From a checkpoint of a small transformer trained on Wikipedia.
Size: 9 layers, width 768, vocabulary 10123, 72.1M parameters.
Architecture: LayerNorm before each block, learned positions, biases, normalized queries and keys.
MLP neurons of a small language model. Each row is named by its layer, matrix (up: input weights; down: output weights) and neuron, and shows model dimensions 304-367. Each number is 128 + 24 x the weight over its row's rms, rounded and kept within 0 to 255.
After each neuron's rows, "fires on" lists the tokens most often at its 100 highest values on Wikipedia text that the model never trained on; "fires before" lists the tokens most often just after its 100 highest values on Wikipedia text that the model never trained on.

L3.up1803 [117 126 140 165 117 143 131 169 134 126 112 127 158 162 103 169 154 120 166 125 128 142 181 129 108  96 122 123 156 140 134 128 162  68 105 149 131 119 194  88 126 138 108 146 154 174 133 123 135 123 106 132 134 117  77 133 144 105 131  85 103  93 134  57]
L3.down1803 [140 112  96  96 141 155 129  91 118 118 147 120 128 128 106 164 108 108 127 109 121 126 141 114 120 123 167 141 126 142  53  95  94 109 122  94 141 161 161 105 105 125 120 120 157 115 160 133 147 166 146 102 141 108 162 141 124 166 109 189 143 162 130 122]
fires on: " ===", " ==", "==", "===", " statistics"
fires before: "\n"

L3.up2164 [150 139  86 141 131 125 118 156 108 111 133  92 137 159 154 126 135 134 107 118 111 121 157 109 117 111  94 130 107 106 147 125 134 158 108 120 154 105 176 127 129 156  79 135 147 150 136 164 113  87 115 159 134 127 113  60  84 159 132 117 118  82 116  90]
L3.down2164 [127 104 129 122 168 119  93 124 157  78 129 105 136 107 126   0 113  99 110 163 154 120  97 139 105 132 118 140  92 118 100 128 131  97 129 123 138 145 125 111 158 151 125 149  84 127 106 123 105 152 169 116 135 116 136 151  96 119 128 153  90 109 141 150]
fires on: " |", " code", "|---|---|---|---|---|---|", "\n", ":"
fires before: " ", "\n", " %", ":", " Goals"

L3.up1288 [179 128 136 152 133 136 135 158 124 120 121 106 141 199 158 127 152 165 130 147 124 157 132 161 117  98 131 134 126 118  88 163 153 178 123 145 127 176 142 128 127 140 130 161 146 110 114 152 121 129 195 100 154 154  44  63 125 131 153 129 163 117 129  99]
L3.down1288 [122 155 165  68 150 160 149 132 157 172 132 132 129 123 149 152  74 165  87 131 120 103 122 167  93 138 155 122 138 116 131 113 121 142 165 134 134 133 127 137  82 153 111 124 155 108 109  96 106 100 139 147 154 120 216 134 115 151 105 139 109  96 149 145]
fires on: " |", "\n", ".", "|"
fires before: " ", "\n", "|", " ±%", " |", "0"

L3.up2784 [156 118 143  85 160  92 128 132  89 151 146 121  92 148 136 168 130 160 117 113 131 100 127 159 113 128 103 103 171 143 154 119 113 164 152 111 110 166  88 138 129 137 105 129 145  85 102 121 129 143 169 140 116 143 118  97 118 124 147 119 166 122 125 169]
L3.down2784 [138 127 164 130 111 145 146 107 126 128 153 112 121 173 154 124 115 122 138 132 141  85 171 136 107  84 114  76 127 115 120 119 129  89 144 151 127 117 178 116 110  93 154 105 118 178 122 140 148 105 135 163 122 124 138  99 139 104 106 107 120 161 147 136]
fires on: " |", " goals", "\n", " appearances"
fires before: " ", " Goals", "|", "\n", " in", " Apps"

L3.up1566 [165 173 126 118  94 118 135 148 101 151 111 139 155 114 155 153  85 173 167 170 137 140 188 152  88  98 110 171 176  95 132 109 117 142  90  64 121 108 164  83 100 120 148 123 146 103 135 160 139 118 140 149 139 141 116 125 116 160 164 142  94 150 129 127]
L3.down1566 [137 105 148 137 108 135 146 109  89 136 145  88 144  89  96 154 174 140 130  76 141 119 146 102 130 104 134  73 114 201 115 140 115 126 153 135 115 138 124 119 150 103 101  97 117 138 105 102  91  93  96 115 149 162 134 114 147 139 104 140 139 131 160 125]
fires on: " ==", " ===", "==", "===", " =", ")==="
fires before: "\n"

L3.up1385 [169 114 133 135 126 155 114 119  97 141 105 145 126 111 147 132 116  95 113 160 148 109 135 143 152 166 125 143 122 128 155 103 101 145 129 171 151 169 137 125 125 103  96 151 114 150  34 143 126  92 163 153 116 112 117 116  88  95 160 109 107 121 159 125]
L3.down1385 [101 144 100 133 139 150 149 134 135 134 122 112  90 112  90 152 105 154 105 144 152 123 180 149 104 143 155 121 121  99 171 116 115 148 144 132 155 115 114 135 119 134 136 171 152 146  79 149 139  77 166 110  82 114 174 146  83 160 136 115  82 131 105 105]
fires on: "==", " ==", " on", " of", "{", "\n"
fires before: "\n"

L3.up394 [ 67 115 139 133  96 150 139 148 115  99 172 107 106 125 127 122 107 146 135 134 180 127 143  99 120 142 115 153 115 136 138 152 163 128 156  98 179 142 142 153 123 181 116 121 139  98 133 117 158 116 134 107 121 138  68 125 111 117 147 119 150 118 156 117]
L3.down394 [124 102 134 134 122 146 109 103 139 120 121 149 132 103  98 112 104  94 109  79 130 139 105 143 129 146 137 111 154 117 128 135 106 145 192 130 147 119 150 132 185 172 102 181 105 164 163 144  99  97 168 132 134 113 130 160 129 113 133 145 155 115 128 122]
fires on: " |", "|---|---|---|---|---|---|", "|", "|---|---|---|---|---|", " life"
fires before: " ", "\n", " Party", "==", ",", " of"

L3.up3 [ 96 152 123 146 141  82 116  97 156 131 134 121 106 118 116 141 131 126  94 139 158 102 135 161 104 117 148 120 144 104 152 132 123  95 149 111 129 139 160 141 161  99 143 133  97 113 132  96 145 146 155 112 137  99  97 125 112  97 132  99 148 161 137 168]
L3.down3 [166 195 123 172 111 114 138 172 102 123  91 127 116 136  94 156 150 100 116  60 148 107 128 108 105 134 132 134 116 109 132 119  81 115 133  95 122 155 118 101 135 127 128 131 150 156 105 151 184 136 137 119 118 162 115  94 111  97 113 146 116  88 137 116]
fires on: "–", "2", " ", " which", "3"
fires before: "1", "2", "0", ".", "8", " season"